config = dict(
    norm_eps=1e-05,
    rope_theta=10000.0,
    rope_fraction=1.0,
    bias='none',
    parallel_block=False,
    init_std_o=0.0,
    init_std_up=0.0198,
    learning_rate=0.0022,
    decay_shape='linear',
)
MLP neurons of a small language model. Each row is named by its layer, matrix (gate and up: input weights; down: output weights) and neuron, and shows model dimensions 80-207. Each number is 128 + 32 x the weight over its row's rms, rounded and kept within 0 to 255. A neuron's up and down rows have the sign that makes its largest values positive.
Before each neuron's rows, "fires before" lists the tokens most often just after its 100 highest values on Wikipedia text that the model never trained on; "fires after" lists the tokens most often just before its 100 highest values on Wikipedia text that the model never trained on.

fires before: " |", " 0", "\n", " 2", " 1"
fires after: " |", " 0", " 2", "\n", " 1"
L9.gate126 [151 128 177 114 136 158  82 133 141  64  93  84 130 127 115  86 164 140 188  76 145 123  74 101  89 160 127  84 108 157 147 152 124 168 138  81 138 175 117 171 183  83 136 129  80  88 135 138  71  73 142 122 153 135  57  97 137 114  88 125 109 199 134 138  73 141  96 133 137 103 145 138 137 116 131 125 172 165 120 126 102 126  91 160 140 111  81  98 137 118 136 155 161 187 102 143 128  90 203 190 104 149 155  69 128  97 124 113 104 121 125  90 118 149 150 163 104 152 139 155 129 191 104  88 124 137 123  97]
L9.up126 [132 154  79  70 212 197 137  75  70 111 139 140 162 126 137  52 165 106 135  69  94 115 146 144 153 157 184  97 134 121 153 133 145 128 171 148 177 145 164 114 159  77 140 134 142 138 173 133 136 115 159  82 143 122  60 173 115 153 123 121  60 151 174 139  67 164 168 117 117 126 102 128 132 107 191 148 134  77 101 114 171  24 161 144 144 145  88 153 141 124 131 132 188 212  78  99 131 130 172 119 197 111 148 101 114 174 106 107 109 154 114 100 125  86 150 187 185 185 126 132 126 139 118 110 100 180 111 145]
L9.down126 [ 85  64  73 153  81 152 170 188 137 150 146 126 151 100  90 190 100 112 126  97 146 194 132  93 140 158  99 169  78 168 184  91 176 137 118 126 187 145 141 148 134 152  97 121 134 102 128 122 128 169 118 176 111 120 156 101 158 141  92 136 153  61 131 102 157  94  84  96 255 141 152 119 117 125 141 177 106 174 119  99  85 130 152  81 133 152 113 145 129 167  93 138 123  47 119  98 123  95 174 142 146 160 151 177 122 117 120 142 156 135 117 149  87 149 168 116 120 113 167 163 142  90 124 158 169  74 167 117]

fires before: ".", " |", "′"
fires after: " |", " +"
L12.gate610 [ 94 154  60 101 160 102 126 148 143  88  71 181 166 120 144 123  91 169 119 115 124  90 126  99 145 172 108  84 104 118 134 134 179 123  61  65 136 145 138 165 120 139 133 156 136 165 124 131 117 103  90  35 109 111 164 135 101 113 113 108  94  64 171 145 116 175  84  72 213 132 136 177 129 102 161 139 158 116 170  80 160 108 106 100  95 103 145 158 145 191 146  57 204 142 119 143 142 145 132 140 144 107 174 145 143 114 126 160 134 124 157 146 168 123 138 124 175  99 110 119 174 158 157 132 173  89 124  74]
L12.up610 [158 123 184 170  98 106 165 183 102 189 168 101  93  88  88  62  98 140 134 106 169 172 105 109 131  77  89 138 136 104 152 100 118  75  84  95 105 107 152 172 119 160 127  89 189 147  84 138 143 172 116 143 104  92 143 156 155 102 157 158 110 178 153  67 103  97 147 129 144 154  91 100 136 148 109 128 163 125  72 102 121 108 155 118 109 139  69 122 148 132 145 125 135 130 142 141  75 142  82 131 171  89 127 139 135 110 126 145  21 161 149 126 144 119 134 188  80 111 155 151 190 126 129 181 139 153 130 157]
L12.down610 [102 135 156 109 158 103 150 128 159  81 155 156 120 121 133 143 114  99 141 148 140 135 126 105 184 113 155 138 142 136 134 102 124 114 130  68 113 167  96 145 137 143 137 106 116 143 167 128 135 209 130 124  66   0 153 169 158  95 139 101 148 215 145 157  74 143 114 131 148 176 130 151 107  50 102 143 145 136 106 108  75 176 110 144 125 171 107 151 121 144 138 146 138 127  75 156 147 150 110 169 170 136 164  76 122 112 165 143 179 122 129 140 161 138 105 121 154 174 202 155  65  52 140 127  98 168  92 127]

fires before: " |", "\n", " /", " -"
fires after: " |", ";"
L10.gate849 [128 190 136 183 157 131 193  83 152 131 127 135 171 158  51 143  83 140 130 117  66  97 167 132 190 168  79 148 143 128  97 102 153 130 154 144 154 133  89 132 160 147 120 176 144 111 160  90  97 129 154 128 125  80  95 143 179 168 105 100  71 152 121 137 205 168 112  88 114 141 122 116  86 100 147  92 165 114 143  83 117 119 126 183 111 126 105 101 120  76 129 133 113 113 148 131 134  99 114 137 167 152  40 103  76  93 106 132 126 108 103 139 127 161 109 120 140 142 108 165 104 156  95  94 127 173  73 120]
L10.up849 [115 137 121 119 160 118 142 138 135  79 162 113  99 157 164 115  53 139 165 123 134  78  90 122 126 129 151 107  70 139 124 135 100 112 150 153 121 101 112 172 121 157 113 112 201 155 156 118 167  65 139 139 165 156 141 157 160 180 105  78 133 101 140  69 102 176 157 134  81 121  99 118 183 113 134  99  97 133 158  99 110  91 106 136 126 153  72 104 154  71 178 121 151 118 114  85 129  50 129  88 173 115 193 141 104 113  87 146 186 107 182 103 124 145  93 149 121 185 134 190  72 138  71  94 153  58 135 122]
L10.down849 [132  86  75 152 144 139 127 132 144 112  74 113  99 135 111 122 141 136 150 154 131 157 115 144 115 108 127  96 121 156  68  99 112 167 152 149  90 111 111 129 153 105 140 104 191 134 125 125  62 103 155 128 129 110 124 116 121 173 118 123 154 124  85 176 191  96 170 116  95 122 147 128  82 134 122 152 122 136  72 151 116 124 138  86 138 135 104 189  97 107  67 166 113 114  73 177 111 119 151  81 192  93  87 131 121  94 127  83 130 130 176 159 157 103  96 109 122 150 145 187 173  98 122 159 108 142 120  67]

fires before: "|", "\n", " Win"
fires after: " |", "\n", "E", " "
L9.gate811 [129 135 108 171 120 130 156  95 135 164  89 130  87 135 127  94 132 124 143  76 151 129  78 121  72 133  48 126 110 110 147 126 115 142 163 143 108 160 112 109 168 123 139 115 113 131  95 147 111 135  68 113 170  65 100 132 177 113 143 117 112 188 143 113 128 114 166 155 119 137 174 104  77 109 154 142 104 175 137 173 180 141 145 128 129  74 104  85 156 135  90 180 163 112 142 137 182  91  85 133 165  85 139  93 147 145 198  98 162 118 132 130 129 166 159 148 201 142 106 168 163 130  95 121  92  69 117  96]
L9.up811 [128 116  97  92 102  86 140 180 159 125 206  45  95 113 180 144  81 133 134 157 144 128 154 142 125  75 169 140  95  85  88 103 114 152 141 162 161 168 168 124 191 107 152 135 140 102  89 102 103  53 123 141 151  70  97 139  69 127  89 141 126 161 251  76 108  99 149 105  69 123 130 151 113 119 111 134 138 115 118 105 140 132 153 171 131 130 174 121 119 145 137 101 165 110 100  94 127 138 115 134 121 126 126 122 148 110 109 112 123 200 121 138 165 146 128  93  98 165 152  99 136 100 121 102 112 125 122 197]
L9.down811 [138 203 130 100 136 156  86 155 123 124 149 156 197 122  90 158 136 100 123 192 125  86 115 129 138 171 105 148 129 119 182 132 186  65 106 130 169 103  74 145  83 127 113 150 161 110 234 103 203 179 149 110 179 171 162 117 159 143 132 242 115  65 126 124 168 133 109 162  92 127 163  81 192 179  92 178 105 114 126 161 130 103 130 154 159 109  97 145 132 114 161  92 141 133 149  99 142 161 171 116  97 111 167 106 116 138 125 107 139 119 120 136  85 148 140 143 142 148  87  73 178 120  81 152  91 125 146  77]

fires before: " |", "\n", "|", " 0", " /"
fires after: " |", " 2", " 82"
L9.gate70 [155 177 123 152 194 148 122 128 161  75 108  81 126 157 151 125  69 130  76  81 136 175  85 119 112 118  49 104 104  93 207 123  83 137 152 140 108 175 124 112 188 135  87 118 164 100 135 118  93 174 186 113 152  83  61 116 149 148 130  73  92 150 148 100 151 159  54 127 131  99 143 115 124 156 131 149 138 132 135 112 131 153 141 143  77 190  95 166 129 118  99 153 158 126 120 138 134 113 155 131 180 128 148 115 160 129 167 108 125  84 178 130  98 154 185 100 124 163 136 122  84 107 101 149 133 159 155 119]
L9.up70 [138  60 138 114 105 133 138  79  98 126 160 106 144 146 160 190 144 135  89 127 128 133 120 151 128  58 125  88  87  59 109  89 136 157 156 149 129 124  95 104  85 181 138 174 114 167 145  74  83  61 132 148 160  92 118  87 125 127 140  39 134 191 189 151 109 189 165  88 146 133 140 121 137 166 137 124 142 145 126 156 108 100 166 172 154 116 148 149 140 116 104 116 148 107 133  94 195 100 233 163 140 129 106 130 176 131 147 137 145 136  67  99 154 123 150 105 132 180 121 162 119 120  98 154 168  93 156 190]
L9.down70 [103  72 153 116 115 109 136 105 154  98  72 160 141 142 139 129  75 124 109  89 136 146  40 105  78 142 156  66 130 115 153 122 134 118 124 150 175 121 110 126  71 104 120 136 184 106 134  73 118 110 100 122 131 139 127 104 151 166  99 117 130 108 137 183 131 130 138 121 136 112 150  92 122 148 130 114 113 138 125 156 141  94 109 158 152 125 134 141 187 164 204  84 127  81 222 151 118 135 121 134  68 116  94 185  97  92 158 116 179  89 175  98 130 123  88  50 129 135 116  93 140  96 157 133 141 110 187 147]

fires before: " |", ":"
fires after: "|", " |", " age", "-", " at"
L7.gate509 [159  98 129 149 147  82 130  88  83 134 117 130 135 126  45 113 160  52 150  87  60 134 125 145  89 142 148 145 165 102 156 151 131 119  89 142 127 126  82 139 124 133 159  99 148 152 170 148 114 127 144 146 130 182 165 104 105 137 110 118 146 153 156 110 120  45 163 122  85  90 133 223 163 137 103 107 102  98 146  96 168 158  94 175 122  72 153 119  87  86 166 198 110 174 111 162 143 163 131  96  89 128 161 126  67  92 121  97 164 121 136 128  95 118 103 139 170 120 126 132 143 134 144 148 179 117 126 116]
L7.up509 [122 113  88 162  84  97 110  76 137 119 152 125 140 131 140 148 155 108 162 138  78  73 114 120 168 104 134 161 125  64 172 146 115  77 116 155 138 129 130  60 146 135 158 137 128 200 108  91 114  82 164 122 155  81 124 122 126 160  97  96 118 102  94 140 153 137 139 152 130  90 162 172 125 140 137  72 105 124 155 193 163 157 116 169 162 143  68 108  71 151 123 183 118 125 156  70 137  98 175 168 116 123 141  67 146 109 133 140 128 182 111 142 162 112 151  35 131  77 122 125 105  65 119  97 137 123 129 167]
L7.down509 [145  86  89 122 155 141 109 140 107 102 109 129 118 146 128 197 111 112 123 146 102 120 128  88 133 126 122  98 102 171 113 108 132 114 113 148 120 160 112  92 102 174 122 139 162  87  90 109 166 114 134  97 153  91 121 110  81 110 135 125 124 158 105 118 149 119 122  79 124 118 145 143  84 189 144 118 122 104 196 162  64 103 159 131 158  96 123  93 148 132 147 178 130 114 111 124 151  99 148 122 106 112 101  88  84 145  70 175 142 181 147 133 154 139 101 118 137 162 150 118 117 129 133 111 129 111 147 129]

fires before: " |", "\n", " (", " pm"
fires after: ":", " |", " 3", " –", " 4"
L5.gate41 [141 167  92  93  76 191 111 178 168  74 151 108 131 223 172  86  82 155 148 169 141 140  98 150 161 127 152  87 119 145 173 126 101  84  86 135 138  95 148 120 146 128 157 118 137 146 167 125 110 112 143  94 140  85 162  89 116 108 112  75  91  76 121  88  73 100 140 135 102 113  80 205 105  93 149 152 146 102 117 111 165  62 131 168 138 160 148 142 143 121 173 194 131 102 111 127 128  67 122 113 166 106 196 147 133 168 135  78  94 112 195 126 150 162  80 140 160 146 123 125 147 127 102 169  66 144 118 157]
L5.up41 [ 83  87 107  23  81 145 139 161 120 147 113 113 151 148 115  75  99 159 199 153 144 170 104 134 180 108 165 114 115 110 133 129 102  87  81 112 130 131 141 169 115 121 103 102 134 185 149 135 138  73 149 120 159 106 146 110 121 109 129 108 102  79  96 128 149 123 111 111 102 135 176 124  79 148 112 166 137  94 115  83 214  67 124 149 168 152 123 115 156 145 138 130 118 130  92 141 179  29 145 119 164  87 107 112 143 158 132 116 141  94 131 126 170 150 143  96 143  94  99 100 143 202 113 150 106 155 136 129]
L5.down41 [ 73  92  83  92  77 156 145 138 141 150 150 126 113 133 137  62  74 148 183 141 156 156  83  86 102 133 134 192 183 119 141 113 114 150  97  62  76 180 142 152 121 109 125  79 101 198 118 128 141  66 158  94 135  66 108 125  67  88 138  67 107  54 207 107  92 110 168 125 192 132 136 168 111 169 134 130 106 141 121  76 206  70 122 145 110 135 142 122 129 161 139 129 156 131 142 110 104 152 172  93 128  98 165  85 169 137 149 101  85 175 183 145 109 121 116 109 193  97 124 122 147 133  81 183  78 118 172  93]

fires before: " |", " m", " seconds", " (", " million", " in"
fires after: ".", ":"
L5.gate514 [107 121 114 168 106 121  24 105 195 139 166  82 179 126 124  82 168 109 156 159  99 126 131 130 160 105 131 229 121 142 176 152 160 160 109 116 161 170 145 158 128 129 114 106 160 126 196 109 139  94  61 203 100 130 137 122  91 150 106 146 109 153  92 146 136 155  85 106 116 167 120  90 106  92 148 127 200 148 124 121 107 116 177 130 136 161 154 172 103 160 154 137 120 189 111 154 138 142 115 185 173 132 134 105  87 111 118 143 142 130 133  56 122 103 109 170  57 157 138 180 128 120 118 155 151 127 128 118]
L5.up514 [ 58 112 128  85  97 167  94 130 102 170  96 144  72  88 158  81  98 101 130 138 152 154 204 165 121 156 109 121 143  51 178 133 149 108  90 137  99 145  91 130 166 111 130  93 103 152 143 139 154  71 167 107  91 118 172 139 117 130 138 147  71 170 144 145 117 135 103 121 182 139 142 124 113 112 127 143  81 126 122 153 182 158 195 131 133 134 157 182 182 162 160  97 113 134 121 112 126 116 170 147 172  88  77 135 132 192 114 147 139 208 166 105 125 142 101 176 149 115 152 136  95 174 153 134 145 130  98 121]
L5.down514 [ 28 160 125 125 158 135 106 143  89 129 101 120 109  62 143 172  95 136 142  76 100  86 138 126 153 147 171  79  86 106 144  48 103  86 113 126 106 121 154 168 126 127 163 174 193 140 133 103 117 146 206 183 144  92 130 205 108 159 130 140  81 138 106 137 126 118 151  97 186 186 165 156 123 118  64 186 118 185 171 160 127 185 107  96 120 145 131 160 138 123 104 152  97 120 136 113 121 116 144 117 172 124  92  69 159 133 157 128 105 119  90  64  84 141 137 140 140 106 107 161 145  92 138  95 131 165 155  94]

fires before: ".", " ft", ".84", ".32"
fires after: " |", ":", ";", " m"
L12.gate346 [141 196 117  91 159 140 139 152 110  79  87 115 173 175 120 120 126  84 120 173 149 135 148 104 103  84 105 112 104 107 136 104 108  71 176 139 167 142 182 138 133  98 133 165  66 120 187 154 144 113 132  77  93  52 147 131 130 123 132  57 111 111 170 136  96 141 130  84 121 147 101  95 184 100  79 165 175 169 107 140 115 171 123 125 153 144  89 142 118 145 136 102 126 153  93 112 115 159  70 140 139 169 156 154 147 143 199  92 182 102 161 109 144 112 132 122 152 133 114 255 170  87 150 160 131 101 115 125]
L12.up346 [ 99 111 112 105  81 126  98 112 101 139  86  41 197 111 137 125 135 164 129 146 146 158 103 117 102 135  98 138 129 148 148  60 102  97 121 141 104 103 145 152 159 116  86 143 144 113  66  72 118 192 102 130  95 117 117 117  97  79 126 143 159 122 147  92  94  88 150  85 125 151 122 114 104 129 132 164 156 102  88 121  87  89 122 156 128 130  98 121 130 158 133  98 136 121 145 147  93 172 114 126 112 140 156 123 190  99 121 110 137 118 121 105 137 136 118 151 140 188 185 150 180 124 121 112  99 110 148 140]
L12.down346 [170 131 154 108 123 126 158 157 133 119 115 145 104 171  98 113 115 132 172 163 111 121 122 132 160  95 158 143 138 178 138 159 120 135 113 185 138 168 165  89 124 118 125  74 178 191 102 158 172 219 122 168 134   7 136  99 108 105 129 147 131 138 123 139  83 138 143  63 158 108 131 141  86 129 119 189 199  71 110 156 136 157 150 151 144 144 100 196 151 187 146 135 124 156 110 107 137 123 141 150 119 116 148 130 103 122 125 115 118 155 152 142 191 118 107 173  81 138 150 108 114  90 141  97 136 100 194  56]

fires before: " |", ",", "th"
fires after: " 5", " 4", " 3", " 7", " 6", " 9"
L5.gate434 [167 131 114 149 182 112 140  82 141 156 143 113  83 140 148 149 132 114 133 138 222  80  79 100 160  92 141 129 183 108 176  94 145 161 101 157 186  94 154 116 108 137 178 181 158 111 106 149 138  85 116 133 101 123 112  96 108 160 139 164 101 127 157 128 111  54 156 118 122 155 134 200 176 107 118 127 139 110 146 109 112 125 109  55 125 168 118 139 162  79 167 117 103 164 130  95 178  94 158 124 150 114 126 125 150  90 175 113 136  99 103 122 151 144  74 119  65 110  94 139 172 165 111 138  89 143 112 121]
L5.up434 [ 61 108 141 111 165 160 148 120 139 124 169 191 140 154 174 134 184 124 146 116 118 159 124 107 152 101 110 117 113 201 118  93 149 161 196 110 145  97 179 151  81 118 104 130 132 128 182 139  85 133 108 130 127  75 167 155 169 137 157 184  57 139 141 149 165  92  82 121  55  69 126 146 109 139  81 108 110  55 124 113 152  69  66 144 123 172  90 195 192 182 102  74 140 133 119 108 150 129 112 129 102 134 132 126 177 123 148 110 106 122 126 116 138 124 172 158 165 134  88 151  85 137 109 139 149  96 156 147]
L5.down434 [146 120 109  87 169 146 160 113 156 106 127 121 103  96 107 148 118  38 160 116  78 115 121 136 113  72 121 146 145 135  88 107  69 113 172 175 146 132 157 131 101 154 125 131 161 111 118 133 110  25 134 131 205 138 155 124 142 111 152 110 121 128 136 109 139  65 137 124 111 129 155 103 124 112  85 190 138 139 151 166 120 129 112 124  84 145  76 161 137 162 177  84 174  96 167 152 134  80 140 127 127 104 162 179 156 122  73 103 166 141  98 142 153 173  87  59  75  66 100 192 122 124 123  99 130 145 200 102]

fires before: "==", "===", "ed", "|", ":"
fires after: "\n", "==", "|", "-"
L5.gate857 [ 82 190 194 147 147 122 110 138 169 110 120 161 133  78 114 104  85 178  95 130 136 111 101 106 134 120 122 116  96 107 120 128 135 125  74 104 140 112 143 173 136 103 119 127 108 139 156 117 139  89 184 146 155  80 155 162 101 151  86  69 123 147 103 150 143 136 118  93 111 145 106 117  95 108 157 131 124 157 115 176 154 159 110  89 105 108 120  78 126 160 161  37 124 137 116  91 144  73 118 104 152  64 147 251 119 151 191 102 149 111 108 114 146 104 118 102 155 161 139 139 157  88 149  48 133 130 174 138]
L5.up857 [131 191 153 147 110 115  96 135 117 168 106 102 116  83 121 127 150 158  74 138 107 158  58 139 128 148 153 147 204 141  62 130 110 113 157 122  67 100 165 117 113  97 106 100  84 129 140 152 137 147 163 127 143 122  89 124 134 145 106  81 154 113 153  68 162 163 148 216  93 137 105  53 137 140 133 114 139  96 153  93 110  64 122 188 116 105 169  98 116 169  92 143  75 157  88  89 154 134 130 116 126 147  68 141  58 133  91 129 111 146 139 169 131 110 108 119 150 117 145  99 144 123 133 136 124 160  80 108]
L5.down857 [171 212 152 172 144 164 131  95 125 119 115 157 200  81 176 119 141  86  57 153 175 196  48 147 148 127 132 143  87 144 116 118 127 173 109 147 148 115 136 161 144 156 123  79 101 151 132 208 144 140 150 165 128 146 157 129  92 128  90 146 115  85 136 126 118 142  94 124  19 126 104 142  73 135 143  52 139 130 106 145 153 207 143 139 142 145 127 149 172 114 141 101 147 129 120 106 159  97 102 156 120 123 104 143  88 129 115  94 121 170 126 201 128  80 121  84 186 164 133 116 134 124 135 105 175 121 122  72]

fires before: " |", "."
fires after: "|"
L7.gate373 [173 113 173 133 148 152 133 112 163 166 149 109 131  93 127  58 235 108 200 131 110 122  84 118 124 127 121 159 134  99 140 167 116 199  99 149 128 125  93  81 144 105 169 115 138 157  44 112 124 122 137 134 174  98  90 105 141  83 205 141 142 145 145 124 103 104 112 125 181 114 157  79 123 169 117 103 133 179 107  90 124 126 146 111 134 100 120 149 165 122 139  81 124 127  98 107 118  71 125 104 116 184 107  79  97 184 108 104 102 126 152  67 157 103 155 149 128 111 125 140 164 158 155 151  91 123 162 107]
L7.up373 [121 126 145 123 134 138 113 156  64  89  86  85  70 111 102 113 143 123 117 125 134 100 125 109 142 163 105  98 104  98 106 101 116 169 155 158 135 118 143 114 109 119 151 168 123 136 153 125 127 122 114 128 141 127 152 126  84 155 140  53 130 167 128 154 110  99 135 125  66 141 103 153 127 169 124 174 156 141  86 147 145 145 105 107 172 129 124 107 195  83 170 135 134 147 136 139 126 164 154  80 149 187 117  33 123  92 129 106 159 161 151 149 194 126  60  88  94  98 129 149 111  59  85  93 172 158 169 136]
L7.down373 [159 100 173 107 121  86 119 149 144 114 168 149 172 141 183 132 114 106 159 122 113 145  99 138 159 148  81 181 145 109  66  84 128 142 109 136 124 132 155 150 109 171 131  95 114  89  90 126 185 176 145 134 165 137 121 115  90 125 153 152 106 100 135  76 165  74 125 117 103 168 139  97 138  99 138 132 174 102 145 130 136 140 119 151  94  74 161 105  47 161 167 131 193 137 125 120 131 152 144 145 203 151 167 126  90  96 134 134 137 167 146 157 111  90 101  90  69 134 116 144 123 142 113 162 176  90 133 183]

fires before: " |"
fires after: "|", " |", " 5"
L12.gate627 [129 109 116 104 105 134 126 109 111 164 103  88 116 164 112 169 172 116  98 116  31  67  64 101 107  97 134 127 133  83 103 183 132  85  98 163  99 142 138 175 160  70 145 144 136 106 118 187 109  95 114 155 129 114 119  78 128 138 106  91 113 105 117 134 155 118 111 144 176 104  93 163 117 156 164  89 210  97 157 102 100 117 108 173 108 121 130 124 147 145  88 109 200 114 137 152 129 101 153 113 136 151  70 119  96 138 119 116 126 179 176 156 177 152  95 144 156 131 115 136  91 114 141 137 102 114 108 117]
L12.up627 [147 176 102 171 137 124 189  90 120  97 119 131 182  90 141 116  91  58 128 158 139 102 134 117 139 166 155 126 118 152 136 100 146 117 141  96 119 181 137 198 198 188 152 140 142 140 122 130 132 153 152 117 124 136 105 147 104 165 100 130 126 122 162 150  86 112 173 129 129 193 153 130 124 127  92 103 107 208 107 112 112 118 115 153  95 123 109 136  76 113 114 121  90 170 120 109 165  81  87 153 119 189  99 126 186  65 162 161 141 147 127 139 220 107  95 122 120 116 175 109 149  86 128  95 126 137 171 187]
L12.down627 [114 159 123  90 146 147 136 138 106 145 151 195 122 110 143  66 160  56 136 152 113 136 148 194 125 155  49 109 153 164 132  89  79 123 153 173 119  74 132 123 120 158 197 111 142  93 150 132 154 143 140 157 162  93 143  67 107 140  54 176 153 143  77 118 131 109 123 128 121 133 118 157 167 115 153 148  94 136 151 157 112 130 117 130 135  50 107  73 153 155 134 180 143 172  74 187 124 192 167  95 146 100 144  78 123  86 111 114 145 113 219 141 198 103  92 198 128  90 152 131 184 147 149 138 147 149 143 172]

fires before: "\n", "-", "|"
fires after: ".", " |", ")"
L7.gate18 [111 197 102  98 163 128 175 124 171 104 104 101 160 178 128 202 112  98 121 166 113 161 169 119  95 151 115 145 194 142 113 176 119 162 125 110 135 195 123 139 111 181 122 110 121 144 130 106 126 187 107 116 140 166 137 157 119 138 106 135 138 204 125 149 139  93 149 190  93 137 162 151 121 189 135 111  85 134 126 163 123 148 159 156 156 139 115 159 111 113 123 118 137  88 117 116 107  85 122  99  82 134 203 181 113 151 137 114  97  54 148 123  96  70 136 161 103  73 106 171 137 104 142 132 141 152 160 119]
L7.up18 [128  55  96 156 163  80  90 147 129 112 151 133 143 146 141 119 131 139 115 224 117 135 144 129  85 102 180 121  49 127 124 111 123 121  84 139 125 157 144 160 161 131 143 134 141 122  92 131 117 130 135 156 147 127 156  93  73 150 149 130 121 119 141  87 112 115 125  51 141 157 151  72 117 142 194 150  83 165 177 139 146 110 151  85 150  98 145 183  13 115 129 144 162 101 117 122 192 114 144 146 159 153 139  22 165 165 135 110 207 144 147 135 138 107 120 119 107  80 124 100 166 111 132 132 153 113 101 145]
L7.down18 [149  96 148 103 185 139 116 133  95 110 163 138 146 141 149 173 105 131 143 103 153 179 192 123 138 116 120 147 142 105 110 116 150 131  85  90 151 148 117 132 150 141 131 174 153  85 127 149 133 211 124 142 135 169 133  74 144 188 104 105 123 107  88 133 123 142 144  99  60 151 122 131 113 158 119 127  85 133 104 170 139  75 162 133 136 137 144 124 127  32 111 157 167  85 159 149 148 121 131  81 123 137 129 164 159 153 132 175  96 130 164 138 143  92 174 159 153  48  93 115 128  51 169  80 165 110 113  96]

fires before: "===", "==", "=", "In", "The"
fires after: "\n"
L11.gate689 [ 80 120 120  97 133 130 109 204  97 195  84 112 122 106 126 116 153  80 119 108 122 138 138 176 110 127 120 102  91 193 149 112 120 116 107 133 135 126 130 155 111 143  71 138  92 160 135 104  87  96 124 188 161 146 124 145 118 106  96 166 110 131 144 157 127  98 107 157  95 142  99 143 145  58 209 152 145  97 111  89 124  82 116 108 111 122  99 113 123 144 170  74 147 186  67  66 148 141  94 134 167 119 143 152 137 170 144 101 125 146 130 110 114 104 193 154  71 148  60 128 164  88 170 129  87  83 136 131]
L11.up689 [117 135  97 130  88 118 129 123  94 136  94 144 132 100 123 180 115 154 109 151  96 126 130 169 145  87 103 110 119 116 138 135 120 111 203 137 143 144  89 124 101 117  93 129  67 169  93  90 152 113 141 180 135 102 101 144 145 129 110 114 141 148 159  94 113 145 150 141 117 156 146  41 148 112 117 142 174  44 159 143 169 137 138 105 112 149 120  90 132 160 128  93  76 105  42 108 166 139 147 157 111 191 144 137  95 141 177  88 120 122 116  52  93 136 144 106 105 148 122 106 137  82 177  99 163 147 125 222]
L11.down689 [136 166 113 142  94 167  98 107  93 136 124 125 129 115 122  96 172 122 109  80 106 118 103 151 141 149 168 113  92  82 151 148 134  76 124 130 140 134 141 119 118 103 116 124 150 137 116 118 139 119 135 183 115 199 137  91 171 121 130 117 100 122 146 134 102  67 115 173  64 102 109 113  84 155 157 126 131 133  66 120 149 103 165 176 186 153 132 130  19 115 167 117  69 127 137 115 155 156 124 107 122 117 197  81 103 155 103 188 127  98 141  72 202 119 176 171 121 143 115  95 104 136 118 124  96 118 151 130]

fires before: "|", " |", "\n", " "
fires after: " |", "---|---|---|---|"
L9.gate866 [171 125 104 136 158 161 148 143 120 103 137 170 126 131 122 146 109 166 151 116  93 133 146 224 206  92 100 164 116  92 176 102  77 135 159 150 121  80 150 106 124 122 147 109 122 117 120 127 105 156 114 121 159 157  74 135 112 138 167 109 136 191 120 129  99 113 137 112  97 103 127 102  82 119 114 150 133  59 205 123 127 135  93 117 162 146  77 134  78 150 124 147 123 152  84 118 124 104 180 148 146 138  92 156 112 145 125 135 114 105 155 141 125 150 136 113 171 125 131 106 122 111 111 147 115 109  76 160]
L9.up866 [127 113 177 151 147  91  80  96 113 143 108  91 141 157 186 141 154 144 133 139 148  82 148 127 143  90  68 147 137  86  85 168 101 145 130 143 107 178  62 143 139 188 154 145  70 120  78 117 141  92 153 141 126  84  74 109 142 126 108  93  93 155 146 121 127 125 124 141 146 122 122 134 124 128 182 168 126 156 159 146 186 107 116 130 108 111 119  98  76 151  80 145 167 147  65  91 173 127 143 153 182 116 182 156 127 146 119 118 122  71  91 139 128 126 160  85 148 152 137 160  81 102 106 144 236 161 190 135]
L9.down866 [134  98 112 161  61 124 165 129 143  79  68 132 156 164 116 148  25 117 108 150 124 157  85 115 130  74 149  28 106 103 184 137 110 126 134 165 133 143 126 130 123 109 105 129 166 183 156 128 111 193 143  97 184 186 156  77 134 134 164 169 150 126 149 145 165 125  97 162 182 157 150  82 108 189 117 139 141 116 157 118 105 150 140 166 154 105 136 135 136 148 158  94 100 107 221 145 150 139 101 116 110 163 124 117 133  99 150 124 145 161 155 105 161 156 103 114 121  94 105 121 161 103 131 173  61 113 142 130]